config = dict(
    norm='layernorm',
    norm_eps=1e-05,
    bias='all',
    init_std_qkv=0.0278,
    optimizer='adam_variant',
    batch_tokens=[16384, 32768, 65536],
)
MLP neurons of a small language model. Each row is named by its layer, matrix (up: input weights) and neuron, and shows model dimensions 32-159. Each number is 500 + 50 x the weight over its row's rms, rounded and kept within 0 to 999. Numbers have three digits each.
After each neuron's rows, "fires in" lists the words (lower case) most often at its 100 highest values on Wikipedia text that the model never trained on; "fires after" lists the tokens most often just before its 100 highest values on Wikipedia text that the model never trained on.

L8.up306:570416424509428443582521447499529518468449560471454492624474569558487412466552494451452519539531522478502536592508516521525510372580517476559510476451483443531534493518607489553590403470559463474497564519572407460535605463535432513473439581609476467504420538473443439444475505480504523499561434503430493447549425488532484576379500406479534465499460470521588505513506501531496451480448
fires in: "the", "as"
fires after: " at", "A", " At", " under", "U", "O"

L12.up496:481434525490497521635595535408417468505461519521375575490461574531540530480506517485429486461538463486511454503434543561525575434508433429522452538487474566555536385467474530456503481552500505499483470524582445542500506569497518506503407459526508473543533548473577460431478599413523574472508500447535464500505485546476456420433500481455505604453543416416477501597547579603503422541418
fires in: "a"
fires after: ",", " in", " is", " on", " was", "\n"

L9.up456:499501443588554541479545470478407517464529511481418493473552498531476503395485506457492462510412456491431449583529546544541560535503500483555501525531522539578473555583508665495464415562460518438432460534544494493478591594479501555479467522564533509529507473523513457395425526518506526617536550546440524399525419380492479504504362522493539479461501490468526471518495504454562456525369
fires in: "an", "is", "a", "was", "journal"
fires after: " is", ")", " was", ",", " j", "A"

L2.up247:515440449510527565482455396473508459444431421565496426509538425495492634481557486475492492502541515506515463609542478525402487529489567479542550537503452470581513512536544583440590465479565561520533553459487512535607519472549575567498530512479425434489472581499480459505456527465468436485485513440493520446459579479540500589476409502456517502567548537464413441548467438455493422568517
fires in: "were", "and", "of", "was", "living", "to"
fires after: "%", "s", " 18", "one", " there", " age"

L4.up329:570520450509511551489467447475449490480470572505538413503452512459456511443483508524489627470541551621525424537502520535422539551471473506509541479560561380589521547434535467562541419467538515480514614498401483517482540401473578543541558526514390534438471634485490519512418491401390451445559474441429536428494546509539507525518430502482501576540483466517482453505501542543540477617549
fires in: "age", "were", "had", "years", "households", "under"
fires after: "%", " of", "old", " were", " the", "s"

L2.up341:557447442584525548489482446465457421425443501493467446528563448439471546439471539509486650456539500511515471619576533534490471556505480557518493465502497437538557530471531552400581509537561547398555543484479525490502541462519548596469466531499448420503526593530466499553455536482460491472479429419481553511397518479511476582478406497489525535537568545412481437528544448545510425504519
fires in: "were", "of", "from", "had"
fires after: "%", "s", " of", " were", " age", " there"

L7.up103:474527520463536530526483486496508450591440521513433549458530513452505497515480516552483558406572445459554485587583611536451536432523482497586418436480408515542584546463532503600513497504488399438533520417486404575530572460500510504500532495438520469561476519521491523526452472449441487429443553444501517479476448451472466466503458500476457513590566619579621521474560446415588437460496
fires in: "a", "the", "an", "e"
fires after: " is", " was", " were", "°", " became"

L8.up256:544522528562473499513450483447521602499454589554420424537471481542503536494474484491447525575549535583352453457566461534505509501518527517531493504554588584549470478464501492461491531538538548537499470556565495576573515513538425485416537508530432559467539578491477544586418549508510620428437425539472537471491470462424484484526467447435554478546460484510501553539471406457497421469527
fires in: "and", "but", "that", "who"
fires after: ",", "s,", " 18", "s", "es,", "\""

L8.up496:500470436595465382521509481502502478454446496480498542566337559461532576478459428457490551486588425518397503511508522517458418468495504498552480522546523532557526403517509440503546462485524547513470424534547468557408572527410489546504466505575483532541520599494463475504421524461413554519473527410447482596504454449515466468560502484492490535526486548482586612485454503411515451509518
fires in: "he", "rear", "first"
fires after: " (", "\n", ".", " re", "s.", "y."

L9.up352:521490513592457532476514485504545497465441512441459508544395455499466591348485471510498527412555456488530502563524489546436490486530517404538443564492476557490467484434506539471462549499516615484354494617514478509470476438481519593461496406538392509450438503543487453499474565477415561519491501557527487531513517511524377467384481471481491545519479504527591535450460441397492528494495
fires in: "in", "for", "at", "it"
fires after: ".", "s.", "es.", ":"

L8.up459:514506411494470478564603466441431495561471500395582551621404496520444510431529465454517509429535456515474483521558509536409479436469476494528493522506498613513523505448564401565589519533498493482477538536493413573444480450538507467531398538554520480512513578451501509520419466473452435505514555377531460506531413531490430498586578441497429465507454517480605524456452522593590534483433
fires in: "the", "queen"
fires after: " on", " under", " along", " off"

L11.up486:519475435487520494551612379470452456403551502474448474544400527479434514378453489571476525522557488534465467479528516521432609538582540502563456518491605492583503533552502495456558556540490444473450566535488376524495505439437492518414492517634443594546490530508443412504431601422515560557477481459542467426469483569495506474555466511432531593481467524541506532459558565436542440512450
fires in: "an", "as", "this", "a", "at"
fires after: " with", "A", "Th", ".", " (", " It"

L7.up78:586607449496484475466515500486502502511450485428522390557562497475530567515460514561389494442551559458443453488537514529403558502599460496498451432504519542481482438552543448460529531474551554413520495554512514538493528494458552542448514347601421536445488530501512445477331507511470495538475503484461417469528452518510515457567491477468570541555559449493650533575453473462526500507505
fires in: "with", "for", "as", "to", "on", "in"
fires after: ",", "s,", "e,", "y,"

L11.up560:526537527537506585486485453497533532484419593528398563497531524454576387418480452543468570470569454474442513540510530543554549464526564514466454488463483549490519527447420535474506486546490447460496473667461422409519542549477429591466440470536411556578530481496530541505409514488546537510486522510391469474549475465504527469389441451458436477527549527564476518451435556571579483410445
fires in: "also", "not", "nominated", "a", "first"
fires after: " was", " is", " were", " N"

L12.up581:582465342612493454531474493565576491467412536493415509587479561513476420414511488522433519417488588580475521542528495524528504547471475470569520502524524495491421458501483520524559431557422628463421501451497466534531480489476477467508531579516520503476538553458566463539446588476429467419507530442513567513511496536384411479523454440464483582533448500550499537472522436442519555428502
fires in: "which", "that", "it", "who", "both"
fires after: ",", ".", "s,", "s", "),", "T"

L7.up160:531538491506483509493517514513521503537408448519438624552496506495538461508476495541399552386431475435591567530601559535421472469537577528590537451440450520505483539406523458481479518593415500496508567364571419554586465532454466580451533499541482492585537519514471470536455478440501532516489598395535484457534443447584498502485549500484445487502576524533484563528486527466569466385435
fires in: "a", "utc", "appointed", "elected", "known"
fires after: " as", " U", "oin", " was", " ele", " became"

L8.up363:541474482563447524518509494400451454495485508488463479527494534485529613400500440423493481413512441490429528569555582516526487384504484449510482535525515452544525438514556488554550438561491485482498500520553302523492532411512478553571443496529436539549468557588541455495412501472397564506446581440543419435519530459437456492420535498443485518507499480484622534480529462476526518452443
fires in: "an", "the", "most", "other"
fires after: " at", " the", " is", " was", " At", " as"

L8.up476:508437630495475480520536451542516506648459455500535604526437520509475512411513495505483527451406543467519548467459535545522532439517399567646437485511479527511505534449555513615559400523467483481463558488503487455419472567537429524357476614494439437543561505450445548583463469424546516507510570383525506494528500494564485479488491518478468546448487427468451527517514440506585549443438
fires in: "appointed", "the", "a", "elected", "named"
fires after: " was", " as", " became", "oin", " ele", " to"

L7.up43:478533490505457513552527511537517569469442493490447436467432511458502514515543536435398510477507534412413493566532529546470411408547512547550487478541438396501521351571508533457532507553562508591465511510566323448480555475464510575463569579483461527572519418500462465469508466519551522580522473429581542443495501549507508457507489438513499533490458565605508510522447502466423465465401
fires in: "of", "aid", "fourth", "first"
fires after: " one", " a", " four", " an", " The", " the"

L7.up111:595455455520412483502534509475483515442465547536411420527509483547503499424511490436475528433476451491419488502557507516440476504595491465598525492420461551545487497542495468436487528495567530522491588484550493586534521455448468559410480428513445542495546559527513499531312511471472685483437471504484485494469407482392524433515464479485477472568474542523609547599480434465530482435572
fires in: "the", "one", "and", "that"
fires after: ",", "s,", "es,", "e,", " is"

L2.up305:621573439517460453591502460545536539466453533442360481483421490493539508504504489401432539604570463625573533488436513533469568507594496483550522526405484435499524418497563522573464393511481436502581533527378486498436468501428526549441544472537417492476471527459533459541516564538431504452511518530528520515496505584493503427460579471417536558498441521534541547572562481572523476495442
fires in: "in", "female", "code"
fires after: "\n", ".", "em"

L7.up631:504457555600547525466513505532555476533400485453503453456441452478472601394463519563494498439537398517510408461494522553493576521450444475451509455544587522459531449521512539446501523536610522514460497441547458516436508483498507564566574483463400470463397518505529469412417502497498526479456535548548493487468523521522478454422470470396505531570492561458561571509436467400557449452576
fires in: "in", "when", "during"
fires after: ".", " W", " D", "s.", "es."

L7.up612:484531518493449489484491472570530489554510601486478556544475566439517528425498459394447519405441485487477580508458475523560464405584507540634431469498485508511508483492545448497472521506554519502528594535561405519570420505525509542449530537523473455470513465491468457548462588465417426371483501485486421505523417504526476433531484445465533511540626461592604490553453476434558551421517
fires in: "the", "of", "to"
fires after: " is", " was", " one", " became", " as"

L8.up82:556437505491497526522531470577540492482446576479418522548417513525459537459525510567393528444623496540454515569501511534536544507510504557510519537474538556563413422481527428515469526519550580523441475581420532477474436513489438575397502411588410482519480437505556435598463469525446414526530495476490393477464439482490469491476493477447515585562504474471479563488559522431492595589517
fires in: "it", "was", "also", "its", "is"
fires after: ".", " It", "s.", " He", " and"

L7.up451:539562468468550497497519513471530395546439576523471580577530495534509478467360542523433514514510420473465550506474545539532593537611543458476563497526437451484477578467473531577560420455472557460480536499455471462464488481543384501502504424428486456541498532523494467464418450490547537460457564459461522408468403484500455496480506524435410533616577513568468560432541496439584464488483
fires in: "was", "a", "an", "had"
fires after: " was", " He", " is", ",", " and", " he"

L8.up347:546396424541493429565496491568484435577542526573438505512516530520560503500469496437491481380460476513489484579590541549433428492542489483541506493521639497546487564511567467503506543511491516504457507571494446546567577502408477539560461484574525569483494569546517506586489536467514493436532540369458420516539516481541452501490464421425470452438472525395474503604544567530536556515390
fires in: "a", "its", "his", "an"
fires after: " in", " at", " on", " e", " In", " during"

L5.up320:523440474551459409559519449421435450530463482524512597587393516515503543469508484493534459379569450503395534501523598534594452517527438429529481458506436568549516473561496441438462580565529501512506446538509457457470478458463479498549483527569471468449576549543510404517503504435533537469571539498533468494412500509523471394462466454442555487456535544430582608530465489442471484505449
fires in: "the", "american"
fires after: "\n", ".", "-"

L7.up536:429528426531521521494487486524507450482450532565495478518501535464522538440519431394374500435527459501494506543570554549513491369479487528487482501483500486520472556470615442515466484514614475607462515552463455461436534456512384630550478549471448537443599495464482476503514479492512466511530545476627546518548539476597486488421508490487528587412514515523472485516459587547519421422492
fires in: "first", "most", "final", "leading", "largest", "second"
fires after: " the", " lead", " larg", " Sec"

L11.up419:442530451585482502547488480455484498586474521487476582483498507505530556517438530487474551426470369438513451545429497518558536420534489534581501519493437457575556404403521555452559531476488523518583546534497414490550534524426483523499481452497490527577494527472549501617437455487450460561429571360569432564493467489513451452479362471546503536545548595520561595544587455436519485446533
fires in: "a"
fires after: " is", " was", " and", " became"

L11.up555:487490463532513496601580459528522511415523546510464507554517483576468480362486430505458506541484430430435440537550441493448503542548490583537484558535518560573470543509516487572558459505490577468529493533419539508518517502460462567387442448473515449540509628455597479576435590528477472498492527524400420455540497487463442536495468428507518531559400418513562477483531527477514489546466
fires in: "a", "an", "the"
fires after: " to", " for", "ing"

L7.up614:527410453545528412511516458514482537464497493480460503559480499495500558470492532499490559442512492433510560509524497538471531433423487491579498486500617515533511478551614488464586446482477573535487486501499411580506548503433468570431496503569424476429615536502502526594425573497522449570519563504506503533502489470473458489618460474377474504520412513591509613508518421483504473482509
fires in: "and"
fires after: ",", "s,", "es,", "),", "ing,", "ers,"

L7.up135:568553474515533526522498454535476533550489569491431533493480569453525464474527452481445466385525494486461394550546632521477456374542429564478526494499579489541460518559503544565570447491403433457503530563563470535445515455410521555535438497437515502523539535539538519491429469485472457540558517417549519458483440471401444431501490461425434556494466562428520536519516563579612566499407
fires in: "new", "other", "all", "most", "la", "first"
fires after: " a", " of", " in", " and", " de", " for"

L9.up570:560543394506383443526562474490560430451473432511452520507467502603502611400532525387424470494591510493558445509485495539392504450591477447510404556485483403497532573508524471444581484505547498413453519445569415538437475469399460531469464540486510537503451513539549547467486531495505512559535600423426564455526448518548493470482603483443504560374580500533472494507504538497448508491478
fires in: "a", "the", "february", "june"
fires after: " on", " as", "On", " under", "ed"

L12.up308:528444431584507521512528447434567471523429539556473521616464475428520463527488462524484523503529532453511590554523546528503551439543433534432526554581484505617545465589541517497558433530578546510555479525415458498468548529542473499532470479592419433512603536495464429486463498517552540406427547375424469496528472570560472440422495456529500503462478588481532562572547461523457529488358
fires in: "a"
fires after: " was", " is", " Am", " became", " had", " M"

L8.up369:489496386581478424456502460505469495576521547476397467496521520548526591489486480513453523443551518405452490582547518537493375494505377535456444494606562498477415481589588423522563597520465479547465521587403445465507504411494462580479567447435512520407492535513464520528466515545539482472546487421547585458481527546476430402516483484489460443541592573502510533496457496518536517448552
fires in: "west", "festival", "first", "second", "mambo", "woman"
fires after: " W", " w", " F", " M", " Sec", " the"

L11.up506:520600508653522521509443533468486501503424507467443551561454484450473480457443487478447498378513501463317464513516485524486430548483483540562527471482523537554493513488487565524589576526479504522501459641502521507528514415546358494487475489496422592423523456505533492532549558469559618573463502456440494540477428481440487405564507517534464567561535496552476536491452527383442495553556
fires in: "which", "that", "middle", "if", "nominated"
fires after: ",", " N", " M", "),", " ", "m"

L8.up130:520457391513441505546518442452457418556482574534428504528415460570513504498500464497393490400548596470515506616546580533533514422453351478576485469530562468566465504501506445525574467514518539517435592561595431498557564508497484492525466582550431487465546453522512448452460516462557532539563532424511512392468486515500446464460509457459438536479409418525571510553540591551491482543478
fires in: "a", "same", "these", "opening", "first"
fires after: " as", " the", " The"

L7.up241:554530544521461528528494527464543495462476589522453547458552591467506467398523459484477460434408541506459439487523533537529483539565456472607411473555498509428526459517541444553547550552567412408551592462466378595457472459455447468479462453470531532588495534456426534433472464528446536461528497532381384516497418490514458539544524441485485527456540530502454590548540495422545545512502
fires in: "the", "their"
fires after: " at", " was", " is", " as"